{
  "vocab_size": 1272,
  "norm": "rmsnorm",
  "optimizer": "muon_variant",
  "lr": 0.00205,
  "schedule": "wsd",
  "decay_fraction": 0.703,
  "decay_shape": "pow",
  "train_tokens": 1042000000
}
MLP neurons of a small language model. Each row is named by its layer, matrix (gate and up: input weights; down: output weights) and neuron, and shows model dimensions 16-111. Each number is 128 + 24 x the weight over its row's rms, rounded and kept within 0 to 255. A neuron's up and down rows have the sign that makes its largest values positive.
A block is one neuron, or neurons of one layer that tend to fire together. After each block is what it responds to, as a language model described it from the Wikipedia text at the highest values.

L8.gate236 [129  71 131 103 120 119 134 138  85 160 126 112 147  83 132 110 115 150 151  93  80  85 117 129 130 123 129 150 185 165 140 116 119  78 144 110 164 141  98 132  61 165 121 153 142 125  94 134 107 112 186 110 115 145 136 144 156 126 110 132 161 123 151 100  83 115 118 127 104 121 114 121 126 112 149 113 113 121 159 156 152 124 135 118 148 150 117 142 108 151 196 127 119 159 124 137]
L8.up236 [116 173 136  99 136 139  81 125 113 114 136 109 115 103 161 121 134 123 119 108 142 132 123 123 137 175 138  96 132 103 129 122 192 147  99 103 143 118 155 145 124 172 140 153  60 150 126 123 127 121 173 161 144 142 146 153  99 119  95 113 106 117  97 144 119 120 123 134 114 105 147 128 161 133 142 117 110 145 134 120 149 117 153  98  93 118 139 127 143 114 166 145 119 104 131 125]
L8.down236 [155 118 126  99 105 168 128 110  95 100 142 136 149 123 202 149 120 111 125  96  95 116 161  91 134 131 156 119 126 108 161 106 137 126 131 149  90 138 125 133  86 136  79 129 100 152 117 119 168 147 132 137 158  91 106 140 147 120 159 143 157 153 123 147 115 102 117 112  94 150  99 124 142 151 160 144 152 131 151 188 145  98 151 125 161 134 121 123  89 135 117 102 104 158  74 155]
Responds to: Early mid-word fragments. Short second word-pieces right after an initial letter, mostly "un" (m-un-icipal, r-un-ning, f-un-ctions) and "ay" (m-ay-ors, pl-ay-offs); also the prefix un- (un-incorporated) and "can" after plural nouns.

L11.gate131 [106 119 143 100 119 102 128 107 133 133 125 147 120 113 151 118 124 121 177 127  97 123 132 159 125 114 152 143 114 112 148 105 138  75 103 100 101  96 127 140 104  98 146 174 135 106 118 174 106 109 100 122 125 155 112 103 109 132 152 107  85 152 140 113 135 106 135 129 132 166 140 124 169 170 131  80 158 128 141 154 127 155 125 100  98 140 144  97  98 134 127  79 122 167 152 151]
L11.up131 [151 142 119 117 163 167 132 120 132 135 127 149 105 151 128 111 163 146 133 140 128 132 135 141 119 103 108 106 137 143 126 149 146 135 150 147 124 119 134 119 101 124 114 125 108 170 104 145 117 148 141 127 102 130 104 147  82  94 131 100 145 141  97  88 123 122 136 142  99  96 149 148 126 138 129 176 125 139 116 156 108 138 113 111 141 124 123 158 148 134 148 137 101 117 137 150]
L11.down131 [ 75 112 132 147 129 142 146 112 124  96 137 138 121 107 145 119 129 112 170 143  75 124 152 168 115 113 143 152 123  96 128  87  75 118 112 114 140 151 109 147  95  86 147 146 111 141 131 164 121  82 142 122  89 119  90 116 133 140 163 135 122 119 178  95 122 101 102 120 106 167 164 108 131 120 123 109 169 119 186 143 105 106 101 111 109 159 158  49 103 170 131 131 147 125  95 137]
L11.gate176 [103 176 147 132 145 110 136 147 140 160 135  97  87 126 150 114 127  92 125 114  80 128 111 159 153 142 149 125 128 130 113 163 131 187 170 109 182 145 147 158 133 125 105 148 134 111 116 118 126 121 133 142 184 115 148 112 139  93 105 112 105 127 138 122 147 114  73 151 169 123 148 153  90 107 158 137  76  91 172 173 114 108 118 137 108 129 165 101 119 126 131 129 147 146 128  97]
L11.up176 [106 108 148 127 143  99 127 116 107 153 118 125 151  98 124 132 130 134 112 145 124  82 133 114 118 125 154  84 141 147 137 139 115 135 121 106 126 138 177 157  71 127  90  85 122 126 131 136 119 118 138  77 150 161 152  84 111 104 144 148 130 143 108 128 154 140 148 126 162 185 118 116 137 130 171 127 107 132 127 108 164 122 141 118 137 129 143 142  86 118 177 109  97 126 128 131]
L11.down176 [139 150 112 108  89  98 127 126 124 123 145 133 139 120  81 183 132 103 103  95 100 184 153 125 114 167 118 118 143 135 127 155 129 146 165 169 132 175 157 133 129 111  80 148 170 141 134 125 116 109 175 105 190 135 147 107 123 134 122 145 138 101 142 103 150  93 100 193 149 129 117 115 111  61 144 127 128 131  73 130 100 123  90 132 127 101 136 109 116 119 107 116  97 114 134 133]
L11.gate346 [145  96 104 185 143 117 118 136 117 100  88 135 161  99 154 122 138 112 154 169 123  92 129 116 148 133 184 117 148 120 146 134 133 121 134 134 140 139 167 116 130  96 116 167 113 108 124 115  94 114 151 144  97 166 127 118 132 132 168 170 152 109 157 115 135  75 138 153 119 125 124 113 123 127 107 157  99 112 110 142 117 151 157 100 117 118 119 126  95 166 131 145 132 121 127  97]
L11.up346 [118 101  88  92 113 108 113 164 123 121 135 119 127 115  76 146 140 109 154 139 136 130 106 128 152 163 131 110 140 136 126 134  96 150  94 167 130 122  76 144  88 146 129 107 154 113 147 115 109 123 185 113 124 137 119 107 145 124 139 156 117 147 144 151 101 145 117 185 128 107 131  93 149 127 123 104 113 112 130 151  89  84 150  99 162 151 150 135 166  71 162 179 126 135 126 165]
L11.down346 [131 133 131 150 160 177 104 140 114 143 111 157 115 162 125 106 141 129 153 113 129 150 119 164 124 148 127 154  43 115 130 132 106 138 143 111 114 161 161 134 144  90  90 117 114 109 159 129 103 104 133  97 111  95 143 131 160 113 112  99 139 110 146 113 122 167 119 114 141 141 137 138 144  89 112  98 136 123 141 110 132 133  96 128 158 125 119 129 137 115 119  55 144 151 163 138]
L11.gate360 [137 126 107 123 136 175 120 109 120 123 111 113 103 123 146 109 115 128  99 141 100 144 100 127 144 126 150 137 140 132 131 151 134 131 122 104 122 143 119 112 148 155 163  90 113 113 140 134 142 161 154 126 116 123 153  88  98 138 112 112 119 112 149 110 118 117 135 117 135 170 157 130 170 140 101 152  86 115 160 154 101 130 126  61 134 137 152 106 110 120 126 131 159 117  96 122]
L11.up360 [163 121  97 167 117 105 139 153 137 148  89 108 133  92 132 129 101 151 121 125 150 117 108 103 131 130 131 125  80 130 132 116 142 143 146 135 158 136 175 167 131 115 162 134 112 128 130 123 111 110 123 128 104 141 160 151 117  95 141 141 111 101 135 155 151 158 169 144 140 115 132 117  94 119  87 124 100 129  81 190 110 172 126 147 172 159 119 107 139 126  89 166 127 108 151 130]
L11.down360 [ 95 148 145 109 120 121 111 115 147 100 142 168 144 178 108 159 109  80 158 120 105 105 120 122 128 119 102 149 137 110 104 161 122 150 110 142 132 133 125 124 120 170 102 146 159 134 136  89  97 111  86 143 134 135 119 137 137 133 109 162 125 112 109 108 141 151 146  94 123 144 121 156 171 139 125 136  84 111 142 155 132 106 105  94 110 152 148  85  83 169  87  99 104 130 139 111]
Responds to: Word-initial "un" fragment. The first fragment of a word split into pieces, mostly " un" as in until, unusual, united, units; also "ue" in "due to".

L8.gate247 [157 122 148  99 150  88 120 160 112 187 132 127 151 134 132 175 130 156 138 109 158 126 134 162 141 128 126 104  80 136 179 118 118  71 125 134 101  99 146 172 102 137  96 144 137  70  77 151 126 135 144 116 123 132 105 100 111 164 140  98 114 125 158 135 104 110 114 118 132 183  99 117 164 134 106 139 104 146 167 128 119 140 156 152 135 102  98 141 130 116 117 160 145 148 124 134]
L8.up247 [135 130 112 161 126 124 152 118 126 173  72 139 136 101 116 143 110 140 111 140 129  99 105 109 108 124 139 112 158 165 168 123 119 127 141 115 102 132 131 144 145 157  98 158 195 108 135 144 112  99  95 118 106 167 147 113 153 111  96 133 121 141 137 151  80 112  97 147 133 135 127 123 165 148 122 140 109 197 167 126 131  96 121 175 127 118 122 152 148 108 116 120 158 127 149 126]
L8.down247 [148 138 116 120 157 125 116 142  98 139 149 141 175  97 144 126 139 157 134 124 123 162 148 177 113 115 139 132 134 157 144 154 114 142 161 133 135 142  63 125 166 125 117 131 129  93 144 118 148 123 120  93 135 111 109 117 118 125 155 185 118 104 130 130 100 102 116 107 117 125 106 118 154 116 113 107 152 173 135 139 155 127 126 146  96 140 139 122 142  99 107 155 110 145 135 108]
Responds to: Adjective-forming word endings. Final suffix pieces that complete an adjective or nationality word modifying a following noun, such as -ian in Serbian, -ic in Catholic, -il in civil, and the period in "U.S.".

L17.gate151 [148 159  85 175 147  78 124 129 106 125 127 132 128 123 119 133 129 165 106 124  92 154 165 136  95 141 134 116 112  90 156 100 124 115 155 171 133 146 132 117 128 132 116 115 140  92 155 159 155 140 110  95 107 143 118 117  89 114 139 135  93 137 124 145 102 144 114 159 161  89 118 146 165  99 105 125 135 156 135 133 146 175 120 137 139  95  93 122 134 109 119 141 141 117 146 128]
L17.up151 [128 128 117 135 147 116 150 130 120 145 169  87 119 146 136  98  88  94 112 140 138  98 148 151 104 113 129  72 153 111 161 165  97  83 135 120 122  91  99 161 134 155 174 129 138 177 142 117 149 138 116  88 105  97  68  72 136 133 139 114 108 110 119 119  89 130 133 122 149 106  92 119 147  98 127 133 130 138 136 147 131 142 208 140 137  97 117 154 148 153 119 140 151 154 129 130]
L17.down151 [162 101 184 125 122 132  94 118 121 131 108 142 118 116 156 111 108 134 111 151 150  94 124 108 115 110 149 154 169 149  89 139  79 109 123 160 115 154 144 139 146 135 112 111 157 170 178 125 122 154 126  88  85 132 134  93 117 135 159 131 125 124 133 102 129 142 122  87 167 126 164 115 173 117 191 118 162 133 127 132 151  98  92 112  99 123 118  95 161 156  87 158  91 140 170 143]
L17.gate168 [172 158 141 156 169 136 123 171 113 134 126 160 138 148 149 126 114 149 107 140 126 160 151 152 121  97 118 130 110 135 172 127 135 137 154 162 136 122 120  77 101 155 183 126 124  99 130 160 116 131 123 100 125 103 125 120 111 140 107 144 129 171 118 144 147  85 125 107 148 112 118 122 164 133 169 108 103 112 139 101 155  87 164 127 141 119  65  88 193 135 136 111 143 133 158 142]
L17.up168 [173  91 129 117 179 134 123 162 107 145 105 141 146 135 182 143 155 112 113 138 145 168 139 120  87 129 138 137 132 159 138 136 106 129 175 122 137 158 132 139 135 101 123 166 177 133 104 115 113 115 102 152 139  90 141 168 115 131 104 155 115 162 184 139 105 132  61 131 160  88 172 111 132 134 133 112 146 140  95  94 124 156 115 154 141 132 103 155 197 132 119 118 106 141  93 104]
L17.down168 [122 128 127 120 142 130 129 101 137 155 157 159 120 174 105 107 167 123 103 146 111 162 158 154 157 182 105  82 114 177 155 163 125 127 111 157 152 105  97 133 139 121 139 107 140 123 177 128 127 134 187 143 119 141 143 130 133 139 124 148 106  94  91 149 101  98 130 145 102 118  75 158 113 109 118 154 139  92 130 131 133  82 118 122 133 125 152 138 164 136 148 149 176 131 158 109]
L17.gate182 [142  95 164 115 163 148 123 148 119 116 164 151 140 170 167 135 104 147 113 165 121 174 152 114 110 112 169 136 129 138 124 146  91 129 120 116 118  99  84 100  69 128 126 135 137 112 128 183 122  95 102 138  90 117 143 121 143 117 111 130 131 115 153 142 107 121  92 110 127 128 130  92 127 155 167 168 140 126  92 140 119 134 143 145 107 135 129 145 154 115 147 171 131  84 129  99]
L17.up182 [133 137 110 112 138 112 147 119 135 150 124 175 144 150 153 144 121 142 153  92 118 150 101 124 103 107 127 127 102  86  94 109  93 115 130 108 110 122 105 137 144 130 162 153 124 140 134 161 103 101 143  87 111 127 151 143 144 137 143 123 144 131 129 178 138 128 145 134 105  82 129 102 108 121  73 142  93 141 133 149  96 104  76 169 124 126 108 121 150 147 124 108 137 111 112 156]
L17.down182 [156 116 130 159 129 110 124 193 110 155 105 135 102 110 122 141 105 103 147 138 190 150 119 155 112 174 133 106 183 146 129 129 117  98 130  67 159 119 134 169 130 106  96 129 131 110 117 150 144 104 127 183 137 109 137 118 141 120 105 111 106 124 155 115 121 147 114  90 168  82 139 160 143 144 163 154 136 173 128 145 148 111 184 107 131 111  89 176 146 131 120 165 141 109 148 167]
L17.gate367 [145 152 145 131 118 168 185 149 150 104 107 110 124 134 135 128 128 149 135 120 127 173 166 155 142 193 139  77 103 131  88 114 131 124  84 147 132 108 132 140  88 130 168 132 191 139 147  88 146 119 133 146 123 150 204 148 127 140 120 126 138 137  71 151 154 144 181 129 141 105 153 113 120 112 113 150  93 106 137  89 135 120 145 125 134  91 106 138 149 146 120 133  61 189 134 128]
L17.up367 [ 97  88 108 116 159 103 151 136 122 127  91 130 149 140  92 102 163 113 105 159 104 133 137 147 132 133  85  72 128 125 146  99  88 133 153 156 126  95 171 123 144  92 185 133 131  82 112 115 116  91 159 126 100  93 129 123 137  93 148 151 159 128 146 105 125 131 115 153 123 161  66 129 129  81 133 126 119 149 152 111 121 133 116 139 122 103  92 108 123 145  95 128  89 121 127 132]
L17.down367 [127 128 138 101 150 143 118 194 122 101 101 102  78 155 143  92 127 143 150 134 127 127  95  96 114 111 153 136 119 126 133 119 140 101 158 125 120 129 101 119 122 139 149 125 108 115 137  97 116 146 138 113 108 183 159 143 186 142 118 162 145 110 179 106 119  98 109 114 147 126 120 104 131 118 106 148 131 131 134 160 143 144 132 146 129 112  89 130 115 170 122  82 121  60 115 130]
Responds to: Pre-occupation person descriptors. Nationality-adjective endings (Macedon-ian, Japanes-e, Brit-ish) and articles in appositives (his father, an; Edwin Scott, an) just before a person's role or occupation.

L11.gate203 [104 125 136 117  87 118 119 151 108 134 149 121 110 133 133 105  94 119 153 105 105 165 137 175 156 147 116 147 163 121 117 100 113 122 137 137 128  80 149 123 119  91 142 160 162 150 181 151 162  69 145 131 101  82 103  88 140 197  99 118 125 143 166 148  93 133 170 125 117 128 146 144 102 173 133 137 129 118 121 169 124  99 133  97  98 108 133 137 127  87 164 116 123 130 139 125]
L11.up203 [ 89 135 127 117 136 112 151 160 125 152 119 142 130 124 163 152 150 141 110 170 144 138 131 137 172 140 100 125 101 135 168 115 127 145 135 117  99 120  94 139 115 153 159 166 112  69 127 118 123 129 132 125 175 133 152  71 144 160 113 130 115 126 100 155  82 172 141 154  95 128 119 119 111 108 131 154 107 164 169 129  66 148 113 149 121 108 131 135 188 121  95 113 157  94 127 152]
L11.down203 [114  90 155  91 159 155 126 134 107 142 125 129 162 134 128 124 124 128 111 143 167 103 114 152 102  69 107 146 134 152 152 147  92 122 131 156 181 128 134 112 118 107 139  87 122 108  92 107 113 124 178  99 116  98 155 113 183 190 119 122  99 126 113 103 145 114 125 124 125 151 138 112 174  84 126 115 116  97  91 153 117 142 103 154 134 134 146 126 144 151 104 132 102 166 170  76]
L11.gate220 [138 126  78 112  81 112 124 131 148 140 129 136 129 148 158 112 104 155 123  98 118 148 123 148 121 122  99 116 108 143 132 132 137 112 101 141 146  99 130 127 108 109 108 137 173 159 165 132 126 138 106 125 173 128 126  99 149 133  95 121 106 129 114 144  98 139 112 115 125 113 115  95 163 120 100 135 178 121 121 141 157 129 139  86  79  90 127 196 120 129  96 138 101 106 129 133]
L11.up220 [115 117 132 130 149 141 141 124 167 186 122 129 115 148 138 147  84 105 175  58 117 148 130 134 134 138 143 156 104 130 156 122 135 116 149 139 110 176 108 147 145 119 140 198 140  94 107 117 138 126 129  95 110 120 120 115  92 136 120 144 139 114 130 135  86 140 140 116 133 142 122 148 133  78 107 132 111 118 150 102 131 152 109 109 128  84 131  98 148 125 185 146 134 170 119  83]
L11.down220 [122 107 113 103 128 131 158 138 179 148 155 135 131 116 120  89 110 114 120 137 119 131 153 100  90 126 130 134 117 142 125  68 111 134 113  97 106  80 176 102  92  66 129 149 118  94 119 124 108 122 127 126  99 175 116  80 176 126 126 165 115 124  78 114 196 112 130 146 147 164 145 157 127 119 173  98 136 171 127 110 122 107 137 138 123 137 109 138 124 132 135 134 113 141 131 172]
L11.gate245 [120 109 147 128 108 121 152 141 162 161 107 138 156 132 175  91 110 111 114  92 139 116 161 115 114 124 163 135 135 119 127 124  83 115 101 112 131 119 116  99 129 127 142 142 120 152 135 128 127 135 121 124 122  85  99 143 131 100 167 146 126 143 154 103  93 125 135 151 102 140 104  70 163 172 137 146 107  97 147  98  49 112 127 160 157  83 174 121 101 155  97 152  94 167 140  53]
L11.up245 [112 105 135 127  90 121 129 123 128 158 145 106 132 156 130 131 186 152 116 141 133 137 137 104 121 133 127  98 177  80 136 152 110 122 116 130 152 136 148 109 134 100 134 118 172 138 116 204 115 139 122 128 193 122 114 106 143  82 102 118 126 121 102 160 138 112 122 123 109  91 156 129 132 142 121 150 108 141 176  85 138 103 144 146 128 113 123 112 129 129 124 125  73  91 175 135]
L11.down245 [120  60 114 125 109 157 150 136 125 113 160 150 146 143 128  99  92 115  90 104 168 123 146 141 131 161 138 164 127 162 153 106 131  27 140 123  97 124  99 160 144 158  93 139 190 120 146 166 115 152  76  92 124 139 115 137 101 143 135 130 133 144 150 114 120 117 126 147 133 133 102 118 155 122 113 119 151 132 151 139 112 121 154 170 174 109 153 117 111 117 110 162 116 118 170 136]
L11.gate271 [ 97 110 128 105 112 127 174 147  90 186 139 139 122 144 121 129 115 130 134 138 105 170  81 144 142  96 120 116 100 125 117 149 114 129  77 115 141 159 128 193 111  99 147 135 131  84 165 139  81 134 106 120 133 125 143  80 168 117 110 166 119 139  90 151  87 125 116 123 101 105 123  95 117  79 137 114 116 147 144 112  85 102 191 115 116 110  70  87 120 130 114 103 121 140 147  89]
L11.up271 [111 135 129 105 165 111 123 154 103 130 142  99 121 152 121 181 112 173 144 104 137 141 132 125 154 112 141 163  92 128 122 123  84  99 151  88 163 152 150  82 122 120 122 145 162 141 121 125 148 113 144  62 138 155 163 153 173 147  87 155 134 142 153 132 173 112 119 138 108 118 128 112 156 156 155 131 129 155 158 113 155 144  79 124 164 118 159 151 114 138 173 141  93 130 153 113]
L11.down271 [106  80  98  97 124 163 110 128 172 122 180 148 141 149  75 123 140 166 123  95  88 132 125 152  99 143  94 158 100 146 126 148 123 116 146 106 122 117 124 151 121 107 114 131  95 132 148 148 111  81 154 142 163 110  91 147 148 133 116 112 151 149 120 118 121 159 190 188 147 135 124 109 141 107 122 109 145 125  95 140 168 145 153 122 153 112 156 151 182 121 122 137 141 142 122  92]
Responds to: Nationality word endings. Final subword piece completing a nationality, ethnic or place adjective, often in lists or tables, such as Chines-e, Czec-h, Serb-ian, Brit-ish; weaker on other word endings like signific-ant.